{"norm": "layernorm", "positions": "rope", "init_std_qkv": 0.0312, "warmup_steps": 566, "max_seq_len": 256}
MLP neurons of a small language model. Each row is named by its layer, matrix (gate and up: input weights) and neuron, and shows model dimensions 160-255. Each number is 128 + 24 x the weight over its row's rms, rounded and kept within 0 to 255. A neuron's up and down rows have the sign that makes its largest values positive.
After each neuron's rows is what it responds to, as a language model described it from the Wikipedia text at the highest values.

L3.gate792 [127 129 157 120 123 161 113 137 155 149 101 154 137 131 134 107 141 143  84 120 114 129  76 110 156 114 155 117 136 143 135  82 130 121  82 133 172 116 137 120 144  95 164 150 130 115 105 174 143 145 111 136 109 121 111 161  95 121 128 140 136 151  96 116 154  66 142 133 107 173 132 166 149 116 118 144 124 154 112 152 163 104 103 125  90 107 148 128 110 124  97 103 144 121 168 145]
L3.up792 [155 158 144 153 156 162  86  97 148 138 138 110 131 131 108 129  76 163 127 139 144 113 131  85 136 119  99 133 118 133 121 142 158 138 144 207 158 142  90 123 133 117 100 123 156 100 146 141 149 111  86 117 134 130 102 180 122 118 153 162 141 118 138 105 113 131 151 176 145 113  71 122 148 101 146 121 142 144 150 176 129 122 106 129 113 147 131 175 132 142 128 157 128 127 126  91]
Description: Opening pieces of words split into several tokens, often names in tables after a pipe or comma, such as Y(akuza), Shar(h), tal(uk), attack(ers).

L14.gate337 [127 155 102 103 103 143 143 110 153  82  71 109 113 149 157 179 122 112 123 136  88 105 156 137 145 116 172 167 130 166 136 167 110  89 112 121 143 132 114  64 112 121 131 132 108 164 107 178 119 143 102 160  91 107 135 132 135 135 147 106 124 159 115 182 115 106 114 114 147  94 115  91 140 137 108  62 135 118 112 136 100 144 152 163 155 136  98 164 139 110 185 135 122 121 177 124]
L14.up337 [ 75 130  85 135 113 132 116  94 130 121 113 121  84 141 182 157 141 145 127 102 110 111 138 120 138 116 167 125 156 116 123 159 119 130  88 149 141 139 126 112 138 109 193 147  87 120  96 148 148 115 122 106 150 141 128 119 101  97  76 141 125 129 133 156 153 168  91 136 154 127 139 118 110 110 116  92 143 118 104 113 145 120 155  82 130 149 130 113 126 106 125 157 162 125 117 129]
Description: Time-span or count nouns such as year, season, career, term, summer, record, often as table or section headers, plus mid-word pieces of foreign names (Nap-olit-ano, Gal-er-ías).

L6.gate289 [ 89 146 102 129 111 144 109 109 150 117  89 118 113  93 110 131 108 111 105 132 144 109 133 106 115  88 122 128 163 149 120 164 154  88 123 136 138  87 147 116  69 116 112 124 100 141 155 145 136 119  93 140 153 108  90 184 146 133 138 152 179 147 120 118 137 124  81 149 157 106 154 103 107 117 127 141 101 133 135 120 106 113  86 116 108 113 113 173 163 120 124 113 124  84 113  94]
L6.up289 [155 129  93 151 103 115 151 107 138 132  78 147 171  99 129 141 128 126 170 115 121 156 107 129 130 126  90 129 192  94 108 148 150 160 165 157 109 114 115 165 133 141 141 106  95  96 161 118 150 127 146  93  87 143 139 164 133 148 147 141 100 117  93 119 129  82 118 118  98 113  97 164 141 175 151 109 140 176 170 191 139 110 154 126 129 105 159 127 138 113 115 140 154 160  97 139]
Description: Prepositions and complementizers right after verbs or nouns of speaking, writing or criticism, such as criticisms of, wrote about, said of, recorded that.

L6.gate545 [166 101 143 153 172 144 164 104  93 126  91 118 108 106 157 135 125 130 111 121 168 169  98 121 133 163 130  84 119 129 127 109 186 129 158 145 141 149 152 159 127 121 162 140 165 107 114  72 145 121 148  84 134 129 126 114  88 133 143 150 151 115 151 161  87 122 146 111 136  84 105 124 152 129 187 119 145 126 113 104 118 148 126 112 136 120 140 120 146 104 151  89 139 114 110 119]
L6.up545 [173 129 142 114  96 117 141 126 160 134 109 115 117 108 168 109  96 102  77 128 108 108 141 156  98 104  91 112 158 137 120 118 129 145 138 104 130 128 132 106 126 155 127 122  72 119 157 125 119 122 143 131 169 117 138 160 123 137 152 132  75 142 143 152 127 154 144 193  97 144 101 128  85 154 118 140 114  89 114 141 116 141 127 111 156 147 130 133 122  98 114 123 151 112 124 139]
Description: Closing word pieces that end a word in -s, mostly plurals and some third-person verbs, such as lives, streets, residents, remains.

L14.gate18 [121 122 141 144 147 147 176 106 133 158  93 132 116 110 121 136 154 136 162 133 125 128 103 152 121 121 125 132 162 144 152 140 177  93 129  69 166  96 130 136 122 126 161 162 175 121  97 135 116 119 116 128 148 197 145 145 113 105 191 141 126 143 140 123 111 115 128 106 153 103 120 138 131 111 146 149  93 124 133 143 129 127  79  83 122 116 119 130  80 147 115 108  74 139  93 144]
L14.up18 [119 149 126 139 127 123 134 107 146  94 133 165 122 172 119 100 143 107 109  95 164 142 106  92 161 127 157 139 160 157 150 174 128 116 163  89 101 116  63 128  91 103 110 110 173 125 125 140  91  99 108 125 150 102 120 159 145 113 156 128 144  74 153 126 141 178 178 131 129 163 170 131 139 106 157 119  65 113 131  99 169 115 149  89 143 132 118 136 136 127 131  72 130 117 138 130]
Description: Words that introduce a work's subject or plot, such as series is about, narrative follows, book starts; also scattered word-endings in names in filmographies.

L3.gate544 [160 130 144 134 123 143 172 152 127 136 101  90 107  74 115 126 145 139 114 113 130 135  88  63  84 146 120 152  98  90 151  84 161 145 117 119 134 149 132 119 129 161 157 158 120  92 118 126  91  80 153  98 144 127 114  91 103 102 113  98 114 121  74 119 188 125  97 130 117 105  98 135 166 118 112 139 149 123 171 141 127 107 112 125 134 155 148 154  90 108 109 122 130 172 126 148]
L3.up544 [121 126  76 114  99  79 164 108  88 117 156 175 146 121 109 104 151 148 135 119 107 114 122 137 143 148  74 108 115 136 166 114 127 129  92 123 138 144 146 144 132 126 100 108 170 118 117 150 107 116 131 132 133  96 130 101 118 124 131 115 177  94 179 105  95 170 120 123 117 121  95 169 123 122 111  85 137 111 106 158 152 114 125  86 152 160 158 148 172 134 147 157 127 141  93 127]
Description: Mostly the closing subword piece of a word split after an sp/sk/st-type start, such as Sk|ip, Sp|ies, guit|ars, Cour|ts, plus verbs like began, begins, led.

L14.gate409 [138  99 156 164  98 161 156 116  97 145  94 169 140 105 113 179 128 136 167 144 128 158 140 112  91 171 117 133  90 127 153 121 163 140  88 124 148 124 143  99 118 122 125  92 115 124 157  77 155 135 139 122 121  95 183 132 153 141 179 123 137 138 125 120 118 126 142 146 140 138 117 114 158 139 141  91 145 101 106 156 129 144 136 150 102 102 112 122 121 153 101  94 131 167 108 120]
L14.up409 [115  93 134 133 128  99 128 130 145 181 104 131 141  98 132 134 152 143 159 107 137 108 135  97  91 194 146 140  96 130  78 137 127 139 131  99 116 174 136 118 158 105 114 151 102 156 116 144  84 112 122 128 111 121 112 120 141 109 160 193 135 133 154 114 100 120  79 155 149 126 101 169  95 145 171 130 136 138 124 127  88 114 101 114 151 160 135 127 133 138 113 145 167  90 162 118]
Description: Word-start or mid-word pieces of a longer word, often in names in tables and lists, such as Bå-st-ad, Kon-stant-in, ext-radited, ins-ignia.

L3.gate709 [ 96 112 131 161 122 104 105 135 166 146 141 147 138 115 120 113 122  95 125  83 111 120 151  85 107 157 127 109 155 144 106  96  87 149 154 128  88 126 153 121 140 112 159 154 105 104 182 121 154 120 134 175 153 131 151 132 105 129 134 169 141 162  93 154 130 137 160  84  73 158 153  96 133 141 113 130 126 119 116 118 109 129 121 126  88 144 163 111 107 135 104  62 101  99 142 158]
L3.up709 [ 93 161 137 124 106 124 134 139 141 145 118 102 145 131 129 147 120 125 110 147 159 154 103 116 147 146 123 133 143 100 113 115 100 115 117 140 137 125 119 117 151 137 121 108  99 123 126 111 121 136 109  91  99 129 117 106 170  91 121 161 142 105  76 170 133 110 141 146 113 160 147 104 125 126  79 133 142 165 156 160 163  85  75 140 172 120 103  89 125 116 137 168 158  95  99 178]
Description: Fires on the second fragment of a capitalized name or word split into pieces, right after an initial letter like M, P, C: M-il-waukee, M-ash-able, An-ab-elle.

L14.gate866 [133  91 128 189  86 154 115 111 148 102 103 104 127 117 151 106  80 132 145  92 131 144 105 126 118 149 166 184 120 112 123  99  97 111 114 159 164 113 115 128 156 103 111 114 105 115 124 121 141 133 104 141 107 141 104 127  86 148 154 150 117 133  66 139 145 141 133 161 117 130 139 180  78 145  89  98 131  83  54 137 148 134 114  89 135 109 112 129  94 160  91 125 103 114 171 140]
L14.up866 [137 150 155 155 125  81 116 103 173 124 108  90 133 156  90 115 136 100 124 131 145 126 134 116  93 155 138 149 111 169 132 146 129 148 135 110 127 125 127  69 128 177 138 171 149 128 157  77 141 148 158 142 161 137 132 146 103  72 127 126 116 145 105 154 129 117 107 131 165 127 109 138 108 131 107 122 119 124 108 109  82 158 110 127  95 119  98 123 104  77 133 152 139 114 137 152]
Description: First or second word-piece of a multi-token word, mostly names in tables and credit lists, such as Dev in Devaki and Devgan, or ur in Jurassic.

L3.gate609 [ 94 145 119 137 130 130 150 106 114 153  64 135 105 112  88 112 146 137 138 129 104  98 105 153 163 161 139 177 158 121 127  92 126 142 108 145  99 154 134 159  79 120 138 111 119 167 139  86 160 152 116 124 122 148  92 144 144  98 117 148 172 158 163 152  99 140 121 124 122 106 137 128 127 123 160 120 149  87 106 128 162 125  75 167 120 118 159 109 101  92 143 163  98 117 138 136]
L3.up609 [ 99 120 122 144 148 139 136  98 151  89 108 158 100 118 165 129  94 105  64 146 131 121  78 135 121  90 134 114 132 110 153 148 118 118  97 141 142 152 111 126 129 100 163 129  98 129  96 121 132  79  99 140 101 106  82 129 127 114 134 109 118  80 115  97 136  73 151  68 179 125 142 120 106 136 169  97 148 149 170 118 162 129 142 115 163 152 113 125 123 124  95 136 131 168 188 138]
Description: Nouns after next, same, following, or an ordinal that place an event in a series or timeline, e.g. next year, second single, fourth edition; also the "19" starting years.

L6.gate81 [133 147 126  96 123 125 153 115 133  94  62 127  94 115 112 136 164 142 139 135 128 118  75  98 126  99  96 140 131 163 124 141 138  87 124 165 158 138 172  82 118  92 103 176 155 140 133 130 161 133 126 120 128  88 101 142  90  97 114  92 154 158 110 137 139 125 121 109 159 116 158  72 171 117 163 107 143 155  95 115 149 117 122 152  83 141 133 136 129 100 160 164  99 182 184 121]
L6.up81 [ 84 137 150 129 134 176  93 140 170 142 105 142 102 118 186 135  99  92 108 122 101 131 139 138 143 124 171 135 126 125 135 104 119 116 112 133 135 119 149 109 185 113 163 134 128  95 136  98 103 112 162 105 116 135 138  99 129 122 114 112 113 102  74 153 150 122 129 130 112  96 121 143 152 129 113 108  76 152 149 106 105 137 131 135 103 102 120  76 137 123 120 126  95 116 146 104]
Description: The word "but" (including the start of butter and button), sentence-initial He, She and However, and clause-linking when, who, which, if.

L6.gate409 [129 135 137 148 138 127 133  92 136 118 127 143 132 155 165 112 129 126 100 144 134 119 109  98 109 145 167 107 126 102 141  97 120 167  90 111 165  87 107 136 118 114 157 104 133 112 159 133 111  75 145  86 116 140  61 105 127 137 100 152  88  88 153 109 160 106 115 120  94 119 154 194 166 132 127 149  95 150 154 112 135 128 138 109 140 122 102 147 130 141 128 134 126 128 136  79]
L6.up409 [110 121 135 110 185 131 137 149 107  84 110 107 131  95 113 146 136 126 118 143  82 102 116 168 157 147 125 154 133  97 142 128 129  99  84 122 110 133 130 105 105 112 127 137  94  83 129 101 156 148 105 129 131 100 161 116 128 142 162 170 122 111 100 119 125 133 110 162 169 165 129 104 110 161 124 165 189  98 144  83 117 158 113 144  98 152 123 196 145 151 138 157 142 122  87 143]
Description: Main past-tense or passive verbs after a subject or was in narrative (sold, founded, created, used), and closing == marks of Wikipedia section headings.

L3.gate782 [122 122 128 149 107 158 121  79 140 124  94 143 148 132 118 106 118 133 103 113 127 160 135 125  96 132 129 158 170 111 108  86  90 114 134 124  82 133 175 138 122 170 113 127 122 106 159  75 120 151 136 116 113 111 125 117  89  94 137 150  74  82 150 168 162 127 108 139 141 112 121 137 123 143 162  68  84  95 102 143 117 121 153 129 127 148 118 122 119 114 171  90  87 100 156 155]
L3.up782 [142 106 130 158 131 129 177 136 156 109 103 150  79 145 152 137 160 157 136 123 110  87 119 144 128 129 158 137 112 145 133  96 127  87 124 196 112 143 152 119 139 106 154 120 103 124 133 118 128 162 101 136  97 113 175 168 133 124 165 139 110 108 142 142 161 155 102 141 122 126 101 108 135 110 127 157 140 140 104 123 120 157 127 133  72  99 142 120 132 122 142  99 136 150 155 129]
Description: Contrast and concession words right after a comma or sentence start (however, but, although, while), plus some word-piece continuations after a capital letter in headings or table rows (Names, Mixed, Notes).

L14.gate1013 [115 133  94 138 144  87 117 125 164 118 123  90 139 116 143 147 162 125 113 170 114 161  96  94 136 128 103 126 136 128 163 151 130 154 104 115 102 136 115 146 132 168 132 118 104 162 131 138 151 131 130 150 174  86 125 156 104 118 159 152 133 155 125 123  90 134 135 158 145 146 131 113 131 108 163 113 107  98 151 129 151 149 122 101  79 125 163 128  95 117 164  80 129 139  94 116]
L14.up1013 [142 139  82 142 132 130 118  89 142 108 118 130 114 148  74 156 112 118 155 189 129 116 123 160  57 140 113 139 136 124 118 134 144  98  95 125 160  96  76  96 156 146 150  92 152  97 111 156 150 128  81 117 145 123 112 176 140 132  87 186 167 158 121 155 120  86 129 122 117 118 136 135 165 121 120 142 133 131 146 136 117 134 134 152 164 103 135 126 151 114 107  63 122 139 132 111]
Description: Past-tense or participle event verbs like opened, released, built, founded, plus phrasal particles (out, up, down) and $ after for.

L14.gate1015 [116 147  99  77 149 110  85 187 116  99 147 121 146  90 184 175 125 162 138 158 124 132 147 116 106 134 117 133 139 160  63 140 143 153 110 123 104 141 133 146 133 123 105 131 110 102 142 131  94 140  74 103 146 140 112 139 140 174 134 140 107 105 103 136 132 101  86 123  87 108 150 144 104 144 141 127  95 112  90 148 105 127 112 107 144 114 126  79 127 145 127 129 156 104 144 124]
L14.up1015 [135  93 118 162 120 113 133 120 110 107 145 171 161 113 129 152 113 147 126 150 161 125 132 154 135 145 114 138 132 143 100 144 167 120  98 141 154 143 135 109 112 139 147 112 139 122 147 130 128 110 116 161 136 127 120 111 169 144 167 166 123 118 169 110 150 122 109 115  72 121 159  94  82 148 131 106 142 149  75 110 121 124 169 130 110 115 126 129 166 165 121 137 121 129 141 127]
Description: Space opening a table row before two-digit rank numbers (10, 11, 15) and 19/20 year prefixes in lists, plus mid-word pieces (cancel-ed, ter-rib-le).

L14.gate186 [141 145 107 131 139 126 122 167 142 139 109  99 141 108  90 162 140 151 141 129 136 103 135 154 139 127 118  97 110 127 115 150 159  96 105 120 128 148 153 127 135 134 128 155 122 113 189 121  74 138  55 104 113 111 102 125  99 130 120 115 140 194  81 115 135 125  94 112 167 127 119 116 106 123 112 118 110  72 161 126 157 130 118 103 155 105 120  95  98  94 162 126 126 149 131 123]
L14.up186 [108 127 112  84 100 122  86 149 129  93 139 126  67 123 153 158 118  94 147 138  67 129 136 152 133  81 113 146 145 133 156 115 149 150 128 128  92  99  80 103 131 168 134 129 113 132 132 150 123 153 112 113 137 111 173 136 133 134 117 100 139 156 150 133 139 199 120 165 132 130  67 113 120 143  78 168 147 129 157 118 138 136 124 136 119 106 123 127 124 153 114  86 105  80 105 150]
Description: Word pieces or particles that finish a verb or compound already begun, mostly past-tense endings and start or lead verbs: head-ed, beg-un, took up, begins, north–south.

L6.gate484 [132 116 134 152 142 115 161 102  88 148 111  94 133 114 130 154 135 122 125 132 148 105 136 159 104 171 155 118 124 141 126  93 115 137 122 130 130 129 109 129 146 103 126 137 178 120 133 116 108 154 131 150 129 126  91 104  98 128 149 152 138 138 161 148 141 169 129 127  78 140 125  98 113 102 133 114  73 115 130 115 150 115 106 129 145 149 118  67 113 109 147 168 167 156 112 107]
L6.up484 [109 128 126 133 133 126 137 145 153 186 209 111 126 159  79 129 122 152 110 109 114 185 126 101 112 113 109 110 111 101 149 154  88  97 133 147 137 132  90 100 110 140 136 139 132 103 111 143 147 141 128  87  89 102 111 102 166 130  91 139 127 143 149  72 117  98 125 123 106 136 114 124 132 120 108 118 103 139 118 145 118 111 128 134 154 128 141 116 149 160 167 127 166 116 118 122]
Description: Mainly the space or empty cell right after "Total |" in wiki stat and election tables; weaker on scattered mid-word pieces (Tall-inn, b-inn-acle).

L6.gate255 [147 164 120 119 120 117 116 142 140 116 156  91 160 159 116 137 182 159 101 120  92 115 128 161 135  83 141  93 166 100 122 130 134 123 155 138 169 128 133 157 109  86 152 163 111 171 113 176 154 176 136 145 147 113 160  85 134 106 123 145  89 181 131 148 131 107 125 134  95 112 126 124 122 112 119 130 169 136 117 126 126 143 125 118 126 159 114 107 132  91 129 137 128 164 100 149]
L6.up255 [141 111 135 102  92 135 107 132 136 103 101 133 111 105 147 127 129 138 120 123 166 124 142 139 153  64 128 121  83 153  70 130 145  79 129 135 135 114 111  54 104 155 104 126 138 139 133  86 124 119 114 146 112 137 103 107 132 110 149 136 146 112 142 132 121 155 142 168 105 139 141  88 141 118 135 108  82  92 139 158 121 107 109 148 106 104 158 109 145 140 139 146 125 144 148 105]
Description: Short syllable pieces inside foreign proper names and titles, often in lists or tables, such as De (Chinese titles, DeJohnette), "we" (Ba Swe, Bi-we-i), ane (Great Dane).

L6.gate220 [183 107 125 145 150 154 115 143 187 132 137 125 161 122 154 117 144 134 158 135  97 114 113  93 117  97 110 101 125 155 127  94 145 100  74 130 111  63  93 122  73 113 124 153 111  93 135 131 134 108 116 125 127  82 142  92 114 157  83 115 116 145 110 123 121 128 116  89 186  81 126 148 141 103 115 139 127  97 101 165  98 137 182  93 139 106 107 150 159  65 116 104 131 156 137 122]
L6.up220 [132 117  97 123 132 119 153 135 181 147 107 125 132 130 177 127 123 135 135 160 177 103 126 128 157 147  69 137 126 126 135 153 100 143 148 162 156 131 161 155 102 106 122 136 152 163 112 126 176 139 155 108  95 136 119 144 123 151 101 157 131 128 102 103 118  80  86 118 130 148 108 162 129 124  88 147 103 123 143 114 155 121 139 151 124 121 165 105 120 137 130 132 112  90 140 153]
Description: Fires on the suffix ly that completes an adverb (swiftly, properly, secretly) and on is/was after a subject or which (mascot is, which was).

L14.gate873 [186  99 110 101 111  92 120 145 138 114  94 144 109 138 160 157 139 152 118  94 124 170 108 111 140 103 162 142 103 126 130 145 152  87  95 140 140  84 142  91 138 151 139 134 155 125  93 137 171 105 128 165 145 107 169 129 113 141 113 161  82 153 116 131 109 150 116 113 130 153 151 109 143 159 166 108 115 137 161 114 117 140 194 149  49 111 137 157 124 133 127 112 156 144  92 109]
L14.up873 [127 148 147 102 143 129 114 127 105 151 160  94 118 111 151  91 135  96 139  66 115 127 130 115 146 130 141 143 126 158  92 121 143 125 134  53 118  95 130 143  96  97 144 171 116 159 124 119 105 131 135 123  84 140 133  98 117 118 126 129 110  92 125 125 110 152 123 152 126  88 146 104 144 165 112 119 103  86 160 167 114 117 143 164 173 151 173 119 103 119 102 101 100 115 133 169]
Description: Word pieces inside names or uncommon words, often vowel clusters like au, u or en, as in Bloch-B|au|er, Off|en|bach, Couste|au|, or A|u|ction.

L3.gate551 [146 117  89 161 162 144 129 126 143 115  77 125 135 130 102 128 131 113  64 121 105 117  97 154 141 125 116 156 145 149  98 141 129 162 139  85 143 137 149 124 143  82  90  97 150 162 107 100 140 145  87 118 116 116 107 139 109 168 136 164 108 136 151 123 120  93 111  98 118 132  92 135 169 115 107 122  93  77 138 134 162 110 123 128 123 117 142 125 129 156 146 147 122 109 140 166]
L3.up551 [105 130 134 168 144 127  89 139 119 160 152 132 114 116 103 119 102 117 121 144 133  91 146  82 152 124 132 167 129 124 182 119  93 124  86 136 134  93 112 131  82 159 111 117 100 154 175 167 150 101  99 117 123 100 117 130 135  87 103  91 158 137 182 116 108 125 142 106 119  93 166 110 154 139 119 114 143 113 147  88 174  63 124 156 137 112 134 126 133 121 143 113 145 166 128 118]
Description: Number tokens, and decimal points, that follow a dash, plus, minus or colon inside wiki tables, e.g. 1926–27, +8, −44, +11.8; weaker on random name pieces like Sir, Pen, Stone.

L14.gate246 [ 69 122 142 160 132 120 118 124 156 145  95 112 113 137  92  97 102 126 104 120 131 148 120 123 153 153  89 137 172 147 137 138 136 142 131 129 130 106 137 129 133  74 160  96 144 152 118 143 107 174 116 105 110 120 120 100 135 160 123 127 161 120 169 127 147 123 108 138 130  76 158 126 157  91 111 114 161 123 142 103 114 109 121 117 118 140 116 141  59 128 145 161 143 180 141 144]
L14.up246 [104 132 130  98 124 145 142 126 148 152 124 156 143 128 134 109 129 110 162 134 133 123 146 147 117 109 139 148 134  72 138 111 102 145 145 158 149 165 175 123 143 129 143 163 112 100 168 119 104 108 130  70 122  93  99  78 159 130 129 139 126 164 107 177 157 170  85 120  95 109 132 122 150  88 114 159 145 123 101 135 100 120  88 107 110 107 110 133 115 112 142 157 152 128 150 126]
Description: Contrastive or limiting words starting a clause, mostly but, also however, only, just, plus Squadron in military unit names like 18th Fighter Squadron.

L3.gate822 [123 110 209 104 101 121 121 172 121 107  93  91 130 159 113 115  80 108 129 119 103 115 151 143 121 140 169 157 123  91 126 127 164 129 116 146 170 155 144 104 131 161 131 125 100 156 123 118 126 124  93  88 117  96  67 133 133 170 146 102 146 162  90 142 132 156 155  99 148 143 143 127 155 132 130 147 132 127 107 157 159 133 124 129 143 145  84 170 134 117 111 126 104 133 124 102]
L3.up822 [151 138 102 139 133 126 112 114 125 123 148 105 175 146 109 134 100 158  96 152 155 144 121 115 191 135  90 150 120 112  95 114 135 117  75 120 133 180 147 135 106 115 141 135 156 143 125 119 145  90 105 114 108  91 103 136 170  87 116 122 167 150 108 133 165 110 148 111 111  99 108 100 102 102 139 129 120 140 146  98 165 122  76 118 159 126 143  55 134 159 167 131 134 155 171  72]
Description: Opening subword pieces of longer words split into several tokens, such as prov (provisions), dev (devices), ev (Evangelion, retrieving), plus ref, iss, compl.